config = dict(
    n_head=3,
    vocab_size=512,
    activation='gelu',
    norm_place='pre',
    positions='alibi',
    attn_scale=0.125,
    bias='all',
    tie_embeddings=True,
    init='normal',
    init_std_qkv=0.0362,
    lr_mult_o=1.47,
    lr_mult_down=1.5,
    warmup_steps=200,
    train_tokens=123500000,
    steps=7538,
)
MLP neurons of a small language model. Each row is named by its layer, matrix (down: output weights) and neuron, and shows model dimensions 80-175. Each number is 128 + 24 x the weight over its row's rms, rounded and kept within 0 to 255. Numbers have three digits each.
After each neuron's rows, "fires before" lists the tokens most often just after its 100 highest values on Wikipedia text that the model never trained on. A number after a token or word is its count.

L6.down601:107111142121147107085174161134124155148150114139123125115126114097099104103084109115128117143111079124144153113115163169128132098146133180145162130123121125135117131113098091130115167157170134156102130076137084105155124132102088131151139105150166131143126104112143143157146146128119149145
fires before: "l" 34, "es" 24, "e" 5, "iv" 4

L6.down433:112128136122109146158123136154123075104118173130082132106174161114147129125122160124107131131146099126130109123124146108131134133148129173151179170128102111130142065114138123106131118124098117117132107128153169135134146122134100162138148134135144153148091110133112125098125150147107122114
fires before: "t" 25, "m" 14, "w" 9, "th" 6, "0" 5

L6.down414:131125114119135133098128141163123115159145131151143116126144102147133143113096081148101127170089136076142104095063107089118133136158130121139158142178148134105143145122120115153157107114117150081082134142154116113146141111146140126140152108153129142128136126087145100169134114100128120128
fires before: "or" 14, "od" 9, "ate" 8, "en" 7, "re" 7, "os" 5

L6.down656:089095121152159157110131121096117149105183066150124126088111104111195105132121108115120149145124109138135115118119105139054151137140131107132190090150087156115135103135143122141150096141118106155167135107121135111116109170140111106089108114142111102131129119147146096132108142132102182140
fires before: "o" 25, "S" 14, "C" 7, " W" 4, "P" 4, "A" 4

L2.down499:160169145120100117106086148137113150156132134099164114150111127117099163155147162137132163106145097167137123169123120156180113138106162113141114144081159127136122116116104159140101132141124126123116081131151102113096153158153140140098146121119118142156122173108125159077099155110090100087
fires before: "|---|---" 27, "ld" 6, "|---" 5, "|" 5, "===" 5, " was" 5

L2.down224:125128086157121112101151106122160131155116152128128131115142145100148106180120098121108109130154128127119098124105114148121135157135080071076137123101136163124145101130172183157159096084127126144123110119124113079147129147118162141095108192139141134131152140100075125118124118127152168102
fires before: "th" 17, "m" 14, "w" 8, "b" 6, "ld" 6, "n" 4

L2.down459:098071159116124132108118158142139110152132124139124111145107163104134105096108158167088123128129117151147121108151164112143124148116092161115111154140100183128158101120134109078137133083130148157113116106188194134126121173087162089143128148150175119132148143138134086099131110144136104096
fires before: "ed" 24, "s" 10, "e" 7, "her" 6, "om" 5, "as" 5

L3.down625:155118117111057095132121109161143132110071145106147114111109112118115101104173179158115088154135107134135132107103112120158119114104123138105142107139157105129141131130108111110135122103161171147154110137127128117117155164117153132140168124121133133099133149123124148131108135147108130145
fires before: "s" 41, " was" 8, "-" 5, " a" 4

L6.down595:120104137128084103093133106119167131112112106102118161144143170131156155123117122121127096123158111149141138127152130103128097147103120122095148163157130141150115128119125120148173128147141165084151122089158101072125160101146139131093166106087145124130114127124105121077110135136113104098
fires before: " |" 31, " on" 9, " in" 7, "." 5, " 19" 5, " 18" 4